config.yaml
d_model: 256
vocab_size: 2119
activation: "tanh_gelu"
norm: "rmsnorm"
qk_norm: false
attn_scale: 0.0884
init_std_o: 0.00738
beta1: 0.9
grad_clip: 2.0
schedule: "cos"
batch_tokens: [16384, 32768]
doc_mask: true
steps: 10705
dataset: "wikipedia_en"
MLP neurons of a small language model. Each row is named by its layer, matrix (up: input weights; down: output weights) and neuron, and shows model dimensions 16-79. Each number is 128 + 32 x the weight over its row's rms, rounded and kept within 0 to 255.
After each neuron's rows is what it responds to, as a language model described it from the Wikipedia text at the highest values.

L6.up944 [ 77 146  94 131 100  64 120 141 143 126 134 101 155 150 109 145 177 133 175 108 103 133 115 115  98 128 125  76 149 138 109 151 143 132 109  99 142 135 126  78 143 124 123 101 127 130 108 110 109  80 149 117 121  53 160 196 164  96 105 118 150 125 133 127]
L6.down944 [135 119 102 167 125 151  97 123 123 186 106 201 121 143 146 135 112 102 160 152 150 141 156   4  90 132 186 157  65 161 127 117 109 139 129 148 146 142 110 153 133 142 164 150 135 120  87 150 156  81 177 132 141 112 172 161 110 132 146 170  30 120 133  99]
Short inner word pieces like re, o, ac, i that follow a one- or two-letter word start such as v, f, sp: v-o-ice, f-re-quency, sp-re-ad, v-ac-ations.

L3.up186 [129  66 114 125  83 158 120 135 227 150 115 102  97  95 151  53 163 123 160  85  84 145  87 151 167 179 122 191 119  98 143 129 199 177 153 122 116 119 153 114  85 119 108 145 109 119 122 139 168 116 110 160 151 121 131 181 143 109 163 119 140  84 147 129]
L3.down186 [145 178  89 150 133 136 122 138  62  78 114 136 147 145 112 146 128 110 100 143 158  77 136 174 131 110 106 162 103 128 126  97 116 122 110 102  79 201 138 111 148  97 126 125 109 170  98  97 146 162 112  87 138 192 161 151 117 129 130 194 127 124 149 143]
First word, or its second piece, of a new clause or parenthetical, e.g. "(t|oday", "(for|merly", ". It", "H|earing".

L3.up789 [131 148 157 127 167 146  79 129  58 122 139 130 154 137 141 111  86  81 117  99 148 142  92 168 159 137 178  84 104 168 120 195 134 110 131 154 113 121 118 102 174 113 132 147 183 109 110  67 111 142  84  90  90 138 124 104 133 139 129 158  62 112 190  95]
L3.down789 [ 79 134  85 161  42 162 139  95  59 168 152 140 108 152 106 159 146 148 134 144  88 125 100 105 132 192  97 149 117 113 120 110 173  75 132 121 156 106  79 108 138 149 119  81  89 120 141 104 134 180 129 160 175 158 103 111  80 100 186 109 206 189  61 124]
Short middle or ending pieces of ordinary English words split into odd fragments, especially "ent" as in went, spent, mentions, attention, also re-pl-ace, v-ic-eroy.

L3.up427 [124 117  95 149 156 154 131 102 138 146 169 137 148 157  76 135 122 143 136  88  85 197 122 178 139  82  60  68 130 134 155 133 147 124 131 116 149 136 148 123 114 150 174 158 125  57  74 156 202 159 167 133 188 152 181 121 192 164 113  89  78  87 176 133]
L3.down427 [149 141 159 162 178 169 112 162  82  82  95 147 154 165 114 132 171 164 140 113 173  60  93 115  93 116 150 135 182 202 142  83 130 170 128 133  97 154 106 140 143 173 111 100  82  64  82 156  99 125 159 116 146 159  85 165  84 145 148 213 127 102 136 157]
Last digit of multi-digit numbers, especially year endings (201-9, 199-9) and ends of ISBNs, IDs, coordinates, and table figures.

L5.up729 [123  96 122 127 131 107 140 211  59 136 128  90 146 114 125 145 129 124 142  72 124 118 156  73  77 102 149  74  66 132 109 147 132 157 163 119 140 150 142 113 184  93 121 130 151 105  87 144  94 122 118  91 137 156 130 175 179 124  94 161 178 171 144  68]
L5.down729 [ 99 123 130  68 134 157 171 131  91 136 159 132 172 153 111 144 119 123 171 126 129 102 116 178 126 161 145 150  57  88 127 137 131 131 128 144 133 180  99 150 143 216 118 111 114 141  89 121  93 104 158 106 146 118 151 109 131 125 145 110  81 108 156 139]
Closing marks at the end of Wikipedia section titles, mostly the === after subsection names like Population or Formation, plus line breaks ending title lines.

L3.up456 [118 160 127 128 103 185 138 161  89 162 144 161  85 165 101 150 126 120 142 118 160 123 194 123 131  59 163 159 144 129  73 202  80  88 109 113 121 144  91 145 161 176 146  92 157  98 202  82 139 153 149  68 205 128 136 128 110 138 105  88 128 190 103 186]
L3.down456 [131 151  92 154 150 162 145  84 118 151 103 179 119 130 136 148 159 131 142  75 115 103 147  91 141 135 179 150 176  95  70 123  87 129 113 145 122  80  79 145 138 189 195 123 108 125 128 103 130 154 147 114 186 126 114 116 167 124 120 154 126  94 206 190]
The standalone space token right before a number, usually a year, date, time or identifier, after in, until, month names or codes (In 2017, March 12, MUSM 990).

L3.up15 [153 100 167  68 137 171 109 138  96 135 117  94 123 196 179 182 151 194 122 173 111 104 119 171  92 125 158 131  59 109 126 185 146 166 193 152  94  89  95 129 193 119 130 139 117 108 153 134 170 134 103 147 114 114 123 124 152 106 161 135 160  95 167 106]
L3.down15 [ 88 139 180 102 106 156 162  98 116 153 104 126 171 142 197 158 102 118 121 172 103 165 127 146  21 185 137 116  85 117  80 100 113 110 174 130 137 127 154 167 171 141 156 137 124 128 149 178 117 141 161 108 147 141 180 149 163 155 108 136 104 184 188 142]
Word-internal subword pieces, mostly "it" (either, guitar, editor, mastitis, portrait), plus some "or" (Norway, director), "offic", and line breaks.

L6.up359 [ 70 198 166 124 129 164 116 161  80 147 119 135 118 118 154 114 163 144 126 186 129 140 137 145 145 110 170 160 144 126 184 136 159 137  78  59 159 153 137 156 159 107 156  51 102 137 103 180 148 126 114 115 135 104 180 119  87 107  76 149 145 140 174 155]
L6.down359 [ 98 118 139 132 129 175 114 123 127 180 142 115 100 130  63  37 217 155  82 160 191 101 166 159 111 113 151 158 138 137 211 166 138 132 170 122 182 129 146 163 107  84 135 115 133 192 124  75  96 155 128 151 132 123 171 109 157 185  72 147 139 143 104 127]
Mainly the period ending a sentence in encyclopedic prose ("a happy couple."), plus line breaks after section headings and the second piece after "de" (debut, degree, devoted).

L3.up645 [120 105 111 141 133 103  88 106  71 134 132 139  95 122 131 148  77 166 115 161 147  69 183 104  89 127 218 163 133 119 133  90 126 213 150 165 129 178 147  97 161 119  61 133 151 144 137 108 125 151  70 113 148 159 151 148 115 123  78 154 134 189 117 122]
L3.down645 [ 86 142 112  78 154 130 105 158  82  71 122 109  91 154 149 135 154 142 158  93 122 152 127 187 149 124 118 115 117 167 140  84  95 114 101 131 135 144 114 139 102 146 127  90 101 124 176 103 147  93 151 157 124 108 101 156 129  44 130 189 131 124 170 114]
Fires on the token that closes a title or named phrase: the trailing = or === of wiki headings (Ruševo Krmpotsko =, 2010 census===), War ending war names (Polish-Soviet War), and newlines ending paragraphs.

L6.up790 [153  89  99 109 170 157 118 140 132  95 169  89 155 162 118 102 169  59 120 151 118  97 172 140 120 151 134 131 109 202 166 117 122 119 163 130 179 115 125 188 193 145  89 192 119  86 144 114  98  88 144  60 129 116 157 209 106 118  82 106 106 179  90 134]
L6.down790 [101  73 127 129 134  90 161 119 180 104 147  86 133 132 133 101 106 129 124  75  83 157 183 145  98 129 123 150 166 199  84 198  67 114 172 148  90 161 146 104 150 128 130 124 180 134  98 133 135 171  87 143 120 127  93 171 131  80 211 124 117 109  97 150]
Ends of sentence-opening adverbial phrases before the main clause, mostly the comma or the year's last digit: "However, by 1633,", "In 2013", "For example,".

L5.up100 [ 99 113  86 157  92 189 106 134 126 126  99 136 105 126 141 171 133  85 121 162 107 149 146 186 122 157 119  86 114 125 129  95 118 199 166  80 135 133 202 221 103  57 143 110 156 111 169 133 211 195 114 181 172 136 126 125 140 105 137 125 156 114 119 125]
L5.down100 [138 156 112  77 112 105 148 145 150 131 114 160 206 161 121 122  88 146 142 113 127 103 164 113 183 123 116 107 156 192 156 153 167  58  99 158 101 107 122  83 103 137 102 137 140 142 125 113 110 106 148  90  92 121 162 137 125 131 106 138 110 134 141 135]
Word pieces a token or two after an opening parenthesis, completing its first word or number, e.g. (n-ow, (S-A-M, (20-2-4).

L5.up522 [ 96 109 145 152 113 195 104 109 140 115 131 136 152 137 112 165 113 126 164 108 112  89 127 166 137  85  91  72 102 173 125  73 125 153 130  86 130 104  63 184  98  68 146 147 112 131 169 140 111 146 150  84 151  99 218 131 194 167 144  81 126 130 108 164]
L5.down522 [169 177 149 169 103 123 105 176 119 171  88 116 149 120  69 156 135 165  37 114 102 142 124 184  98 109 125 157 171  96  82 129 123 127  92 118  69 124 107 197 187 163 128 190 131 145 117 153  81 141 107  45 138  76  88 128 131 120 137 135 129 150 190 110]
Interior pieces of split words and final digits of years or numbers, such as rec-over-y, Rep-ubl-ican, hus-b-and, 200-6, 199-9.

L6.up300 [145 156  98 120 149  51 140 152 101  83 177  76 104 102 160 137 149 110 119 146 109 113 181 119 115 105  60  80 119 137 132 159  79  89 112 134 107 131 162 134 102  91  88 162 168 185 195  89 130 173  88 179 100 187  97 112 166 131 137  69 195 119 176  77]
L6.down300 [142  93 176 161 156 102 158 178 128  99 151 100 159 173 163 135  82  89 107 128 161  51  89  66 147 150 144 136 128 169  63 152 174 156 124 134 141 153 160 117 132 172  84 106 147 185 132  71 123 119  93 208 108  95 128 117 148 157 170 128 134  86 127 122]
Opening fragment of a multi-piece word, mostly capital G beginning names or titles (G+ulf, G+ood Doctor, G+ibson), also res-, lowercase g-.

L5.up174 [103  71 141 171 142 112  85 123 178 128 128  89 206  89  95  87 145 148 164 119 163 112 142 192 153  88 117 102 197 128 100 175  76 103 123 142 122 202 169 151 158  89 125 170 185 113 103  67 149 108  98 103 131  80 125 171  90 104 109  54 115 167 155 173]
L5.down174 [112  72 127 107 121  78 114 110 131 112 117  94 201 127 107 141 198 162 122  97 170 154 102 142  96 121 128 128 174 145 119 153  99  88  93  99 106 133 129  61  85 123 112  76  68 147  90 144 150  95 117  95 141 103  90 142  47  98 133 195  73 159 147 122]
Punctuation or conjunctions that close a full clause, mostly periods and semicolons plus when, where, after, as, once the clause is complete, in encyclopedic prose (e.g. "…with neutrons;", "…were 2-4 mm long.").

L5.up506 [ 90 142 124 129 128 118 124 143 138 117 185  97 130 167 131 167 132 154 123 179 157 115 137  46 137 126 198 134 118 163  99  85 116 159  72  95 135 186  90 123 132 144 147  73 137 155 117 162 149 119  82 123 136 131 100 154 153  78 149 142  97  74 183 175]
L5.down506 [147 138 130 156 150  88  49  94 144 166 151 147 128 110  87  86 114 127 108 139 143 131  74 128 177 102 133 108 118 225 110  71 107 133  31 144 170  39  94 135 131 162  89 112 128 160 151 159  73 130 107 164 103 124  85 122 110 148  57 100 126 174 133 109]
Second or opening pieces of words split oddly into several fragments, especially g/G, e.g. t-ra-ffic, b-arg-es, ob-so-lete, g-reat.

L3.up639 [133 137 173  92 149 123 142 142 123 121  51 162 134 204 126 107 185 155 112 151 129 109 112 151 140 136 138 153  94 157  99  99 135 122 186 133 123 164 107 130 141 123 118 133 104  90 180 114 186 135 122 166 117 131 137 117 200 119 118 145 158 124 174 118]
L3.down639 [ 69 137 199  88 102 123 169  86  70 112  85 123 149 148 157  58 172 157 113 176  84  89  90 128  92 132 153 130  94 116  70 120 157 145 166 140 167 136 137 177 165 137 157 154 110 141 125 109  88  98 120 154 144 118 160 158 186 196 108 174 106 165 167 147]
Newline tokens ending a table row, list item, or paragraph, mostly after a closing pipe in sports standings or filmography tables, or before dash-list entries.

L5.up599 [131 166 133  70 150 132 124 210 147 116 156  86 138 125 136 169 116 105 129 159 134 106 172 112  83  64 113 150  87 147  51 121 129 123 163 147 161 212 166  59 170  92  80 102 171 107 114 108 157  56 114  99 168 125 174 140 139 164 125 218 100 125 186 137]
L5.down599 [132 115 187 139  88 135 150  22 119 155 114 118 170 141 141  71 130 107 216 163 128 136 116 152 111 109  93 140  92 139 158 155 126  76 125  85  97 142 108 132  74 114 213  91 113 154 109 170 194 140 117 103  95 120 134 131 135 140  84  81 133 128 134 112]
Tokens that close a word or unit: final word pieces (custom-er, buff-er, law-y-er), possessive apostrophes (BioWare's, dwarves'), closing quotes, table-row line breaks.

L6.up515 [124 102 170 125 128 148  96 146  53  96 138 154 178 142 106  99  75 186 116 113  93 121 144 148 145 168 151 156  63 197 136 114 153 170 137 144  87 136 131 125 176 144  94 142 189 108 126 128 112 162 148 112 116 157 152 142 143  73  97 126 138  89 107 114]
L6.down515 [129 137 106 159 143 116 103 109 146 167 123 151 153  99 120 111 145 126 111 131  90  82 158 164 123 163 162 140 108 169  87  56 109 115  99 139  95 100  83 158  98 146  57 130 109 147 105  92  56 142 138 140 165  99  89 145  97 140 139 135 137 107  77 120]
Last digit of years and other numbers (199'0's, 200'6', 89,50'9'), plus word-initial m/g after his/her/the (mother, marriage, great-).

L6.up961 [ 46 106 122 110 162 162 104 139  98 109 176  68 146 149 113 161 101  71 132 123 178 139 118 125 132 128 145 142  72  85 115 172 102 109 197 183 171 117 147  78 147 131  68 118  98  84 137 136  91 121  93 118 153 124 137 107 176 132 107 104  74  98 140  81]
L6.down961 [179 141  91 100 136 130 178 130 128 147 150 170 146 139 144 104 139 110 151 103 115 139 113 114 153 146 164 135 137 161 144 154 179 146  86 122  78 142  92  53 149 114 133  77 128  57 100 168  99  94 128 136 111 154 129 100 149 128 138 145 131 170 179 138]
Word-internal or final subword pieces that complete a word split into tokens, such as corresp-ond, parliam-ent, earli-est, dom-est-ic; also minute marks after match scores.

L6.up90 [136 159 135 130 156 110 122 141 102 133 120 147 213 168 150 184 177 101 161 144 190 132 133  97 134 120  96 110 116  47 151  93 108 138 103  73  97 186 170  88 183 126 161 131 132 156 112  90 161 131 128 130 167 121 150 159  82 188  96 147 166 122 160 147]
L6.down90 [105 147 131  62 138 142 142 160 150 119 144 121 194 129 170 160 139 134 215 157 165 121 103 107 129  81 166 109 171 120 101 137 127 189 115 107 135 163 121  90 158 113 131 135  57 133 101 139 170 107 119 134 136 141 150 158 164 115 137 138 139 188 113 117]
Fires on closing punctuation that ends a unit: parentheses after birth dates or locations, closing == or === of headings, and clause-initial she/he/it.

L6.up868 [ 53 166 102 128  67 157 120 148 109 128 117 103  95  77 158 121 125  85 101 127  92 175 107 119 117 150 101 142 114 149 131 126 142 123 174 143 135 138 214 197 157 124 159 128 137 116 125 206 203 165 117 178 151 137 168  95 105 146 192 132 103 102 150  94]
L6.down868 [161 151 117 103 142 166 129 111 107 134 104 140 180 199  88 186  92 151 112  89 142 119 145 107 161 108 144  78 136  74  73 119 224  78  83 125 126 128  95 146  90 121  78 160 119 137 129 115 158  92 157 125  68 145 148  94 158  95  45  92  85  90  91 150]
Tokens just after an opening parenthesis or bracket, often word or number fragments such as (aged 9|2, (DL|A), (un|til, and the parenthesis itself.

L5.up242 [132 153 106 147 187 168 114 169  94  98 144 139 184 120 138 154 109 114 106 148 105 184 124 167 128 124 134 152 127 160 200 214 100 143 111 105 140  74  97 148 130  95 111 128 156 142 222 122 118 144 157 163  74  80 141 148 158  99 141 130 157 212 186 135]
L5.down242 [158 116 118 104 105 135  81 116  72  77  92 139  96 131 135  91 165  22  76 184 112 138 156 113 154 187 153 163 156  76 113 130 102 109  72 161 210 173  90 140 148 123 154 118 169  87 122 165 130 110 141 171 154  64  67 171 134 100 157 128 146 124 156 147]
Pipe separators and closing pieces of column headers in Wikipedia tables (Pld |, Writer(s), Peak chart), plus scattered mid-word fragments like ch, p.

L5.up491 [145 157 154 134 136  86 116  52 113 172 184 112 153 143  99 158 134 122 137 127  88 149 177  95  95 123 160  96 123 110 138 163 145 179 124 126  96 127  85 101 139 170 137 185 107 121 133 169  72 129  99 134 105 120 146  80 125 117 158 119 124 161  90 128]
L5.down491 [107 118  93 157 154 149 115 163 159 114 134  91 128 202 162 132 106  77 118 129 114 100 130 147 131 129 117 145 194 140 147 117 120 123  79 112  65 159 179 161  95  80 157 110 189  93 113 143 108 101  69 104 181 112 111 136 206 152 169 155 147 153 161 106]
Word pieces and digits partway into the first entry of a new table row or list item, e.g. 1975–7|6, Newbu|ild|ings, Samson|ia.

L5.up991 [182  86 139  28  82  72 114 120 145 123 150 109 113 141 147 110 155 141 142 133 121 138 131  76 142 108 144  89 112 140 157 110  98 159  68  88  99 172 129 126 145  75 107 181 137  99 118  61 147 102 147 153 114 137  27 115  81 137 131  94 133 170  79  75]
L5.down991 [ 89  92 119 165 130 172 110 137 118 162  66 124 169 128 165 100 122 161 104 140 139 155 119 125  82  91 110 168 141 125 178 146 152 160 126  95 122 163 140  78 131 138  95  98 121 107 103 132  32 182  84  97 124 142 117 170 113 128 139 168 119 160  55 130]
Commas ending an introductory or main clause, where a new clause or participle follows, as in "Essentially," or "format, leading"; also word-completing pieces like "when-ce", "on-ce".

L6.up391 [153  88 143 111 112 116  60 122 194 107 140 135 120 104 111 160  71 100  89 128 125 155 158 149 166  90 117 106 101 142 169 126 125 146 141 214 119  80 131 159 125  58 180 112 170 161 167 151 194 113 135 132  74  71 175 134 103 107 133 173 109 135 173 145]
L6.down391 [175 122  87  74 101 121 112  71 121 178 181 157 108 134  98 102  87 135 131  95 116 120 160 164  82 133  96 109 106 124 139 128 191 122 118 124  96 178 172 112 114 119 152 128 182 137  47 133 148 194 159 146 151 144 115 116 152 102  54 137 144 110 175  83]
Word-piece tokens continuing a word split after a short onset, often l/L-initial, as Bal-t-imore, Pal-m, Bro-ad; also middle digits in numbers.

L3.up769 [130 125 144 163 152 122 127 124 182 132 161 141 173 127 114 188 145 108 113 148  67  85 131 107  78 127 142 128 128 115 141 147 143 175 114 146 127  85 119 115 136 173 118 140 132  70 146 166  79 104 119 146 141 109 143 134 148 140 146 157  69  90  80 200]
L3.down769 [108 134 176  70 147 169 125 120  30  99 102 125  99 180 162 154 163 109 161  94 113 104 133 190 160  99 126 180 121 119 168  77 136 137 128  95 151 171 142 148  85  96 122 122  84  88 125 175 137 140 120 108  92 138  91 113 144 125 159 148 108 104 229 120]
Final word pieces that complete split words, often in table cells or infobox labels (Occup-ation, Rece-iving, Major-ity), plus pipes after years in tables.

L3.up800 [121 114  29 114  86 175 146 157 100 163 139 148 159  74 115 117 138  77 132 102 142 167 115 119  65 133 141 151 156 138 159 168  70 124 113  66 131 125 134 182 124 157  82 136 107 186 167 159 191 110 140  68 163  91 130 123 117 140 128 130 169 143  83  95]
L3.down800 [144 136 123 116 126 168 183 124 122  89 160 116 145 143 115 185  81 144 149 119  98 133 157 132  93 140 101 117 144 122 128 131 133 100 175 115 204  99 203 185 116 128 165  92 118 166 145 201 134 142 155 164 164 135  83 116 170 116 167  70 188 166  91 125]
Pipe characters between cells in Wikipedia wiki-table rows, strongest in header rows after the first column name, e.g. "| Pos | Team |", "| Year | Title |", "| Party |".

L5.up105 [156 133 117 130 107  56 114 114  83 126 161  97 173 116  95 167 165 146 129  97 152 104 138 110 155 150 149  90 172 131 161 225 130 119 108 100 145 117 142 119 147 121 117 174 127  93 133  93 172 120 105 138 148 117 154  91  42 149  90 113 128 107 142 120]
L5.down105 [121 128 163  95 110 123 114  95 120 141 164 122 205 194 113 172 122 142 165 200 187 168  84 139 142  98 119 154 141 110 129 143 166 141 139 118 153 130 166 125 111 100 110 107 141 100  95 180 160 231 145  96 137 135 147  97  91  99  94 154 173 129 116 137]
Connectors right after a completed noun phrase, such as and, or, but, commas and closing brackets after foreign-script names; also word-start pieces like comp in composition and complete.

L3.up209 [112 153 154 149 166 146 105 130 167 124 128  81 126 142 178  60 158 131 159 147  97 134 135 115 126  57 142  98 163 125 171 115  90 137 119  94 157 132 182 122 132 120 145 146 129 118 133 106 103  32 129 131 135 134 156 128 117 127 139 176 170 155 115 104]
L3.down209 [149 130  51 132 155 114 146 145 131  92 164 137 126 131 142 158 126  81 119 100 146 184 122 101 141 142 142 125 110 120 144  68 118 180 166 136  77 125  57  69 124 163 109  74 104 146 118 124  80 137 170 142 113 135  57 116 150 127 121  79 145 152 135 124]
Conjunctions and breaks that open a new clause or list item, mostly "and" or "but" after a comma, like "walls, and roof", plus line breaks and list dashes.

L5.up831 [127 159 164 121 169  79  77  88 126  76 162 150 147 134  58 167  91 110 101 104 157 137 100  97 193 132  58 105 105 137 100  80 166 114 165 165 102 150 158  97 139 146 132 115 114 117 127 123 141 101 146 108 164 111 170  72 156 142 165 109 122 187 145  86]
L5.down831 [179 110 128 172 152  71 112  82 111 134 180 149  65 135 108  88  99  74 139 136 108 126 122 138 144 186 181  41 152 120 158 119 121 157 128  97 117 182 136 130 111 120 121 123 130 136 109 154 139 100 127 178 162 158 132 132 110 135 100 167 131 141 113 151]
Word pieces right after a lone l or L (L-it-erature, l-ight, l-ic-ensing, lit.), the space after N in coordinates, and middle digits in numbers.

L6.up460 [129 160  88 158 163 125  85 121  99 131 139  79 103  95  57 163 156 121 132 179  95  50 137 170 134 132 124 159 123 156 152 151 147 119 148 101 129 147  66 143 138 103 147 146  66 177 121 134  85 159 119 147  94 119 171 121  53 101 107 180 120 128 126  99]
L6.down460 [ 55 152 165 172 116 136 116 154 132 132 145 158 153 122  86 155 145 122 190 138 183 118 182  88  74  97 153 139 151 122 150 156 116 134 119 112 135 155  45 187 100  85 125 114 127  80 105 138 103 141  96 107 137  71 137 104 129 169  61 162 166  96 114 103]
Short word-internal pieces in the middle of split words, especially -ib- and -ab- (poss-ib-ly, mand-ib-les, dis-ab-led), plus mid-decimal digits.

L3.up541 [123 148 109 118 100 107 139 145 110 148 201  89 176 150 175 119 171 150  96 199 130  86 153 104  86 123 185 120 128 121 138  74 161 123  54 154 132 140 122 105 103 133 130 113 155 108 147 104 170 140 109  88 151 125  98 148 143  62 180 111 121  87 117 195]
L3.down541 [150 106 117 109 127 136 120 103  74 132 192 115 137 125 204 104 166 102 129 175 108  88  74  84 146 104 183 128 133 170  95  87 131 159 119 140 144 179  81 117  55 173 156 136 155 189  92 166  94 151 106 148 108  79  63 101 147  88 121  92 100 106 115 178]
Word-initial single-letter tokens g, t, G, T or O split off from common words, as in g·et, g·reat, t·ournament, T·elevision, O·ne.

L5.up297 [130 174 147 135 182 114 159 130 132 136  82 106 105 141  86 149 121 127 128  52 124 153 162  81 118 104 156 103 143 110 159 145  83  58 122 128 152 149 199 107 127 144 145 142 120 140 122 112 143 138 125 175 197  86 148 128 121 129  98 130 140 185 154  96]
L5.down297 [ 88 146 123 173 146 142 117 104 157 131 131 131 149 167 104  68 142  93 156 112 107 141 123 103 165 124 112  86  84 111 110 144 110 105  74 164  28  92 143 128 108 144 127 147  86 151 173 203 135 209 107 157 107 162 150 132 116 163 106 148 168  67 114  85]
Middle pieces of common words split into several tokens, e.g. ev-ad-ed, w-ent, pre-v-iously, per-i-od, m-arri-ed, plus single digits such as 7.

L5.up851 [155 118 107 131 170  70 126 165 139 115  68 112 180 162  77 190 152 136 119 165 120 117  99 164  89 110 192 186 137 155 127 123 114 126 105  86 102 121 171 116 170 125 148 142 137 124 128 177 127 143 165 175 115 151  90 104 122 127 143 121 136  95 173 118]
L5.down851 [141 122 124  99 129 193 114 111  90 153 124 123 136 140 189 140 133 154  85 130 116  97 144 141 105 164 155 157 161 116 138 187 158 127 135 119 102 158  98 150  56 140  83 170 129 129 167  73 114 125 165 178 107 126 118 132 176  84 111 129 130 136 112 121]
Word-piece fragments inside a word, usually right after a capital first letter or short prefix, such as C-ub-eSat, F-ib-onacci, D-ist-ance.

L3.up540 [170 114 135 194 185 134 117 114 140 148 165 133 158 163 100 139 130 100 107  99 126 192 113 158 168 145 110 146 168 141 102 165 169 150 112 136 104 118 159 141 188 137 179 118 132 113 104  53 138 105 144  43 139 117 137 117 127 130 173  59 107 184 149 104]
L3.down540 [ 89 106 149 131 133  99 151 149 138 131 139 146 148 138  95 162 134 118 147  82 131 174 119 140  97 174 113 127 141 152  89 138 139 156 151  99 124  52 147 155 102 120  97 113 108 159  79 163 123 125 100 157 163 130 103 132 139 136 124 140 136 220  95 151]
Periods, mostly sentence-ending ones after numbers or measurements (households., barrels.) and decimal points inside numbers (0.621, 77.63).

L6.up829 [145  76 124 143 149 176 137 138 134 135 182 131 137 132 180 102 144  74  86 156 118 102 102 122 126 221 144 130 165 147 149 166 123 185 124 142 124  84 129 160 121 114 137  96 142 180  56 145 141 156 114 163  86 135 192 172 138  98 143  98 132 120 119 176]
L6.down829 [ 97 195  95  83 106 121  81 135 178 205  99 151  92 132 170  72 107 104 154 129 120 130 126 127 110 159  88 152 113 188 132  63  35 121 163 108 151 154 137 131 170 171  80 168 131  76 163 106 132 109 185 128 144 139  84 129 162  96 180 174 209  84 176 138]
Tokens inside the header row of wiki tables, mostly sports stats, such as the pipe after Pos or Date, or the start of Player or Time; also word fragments in prose.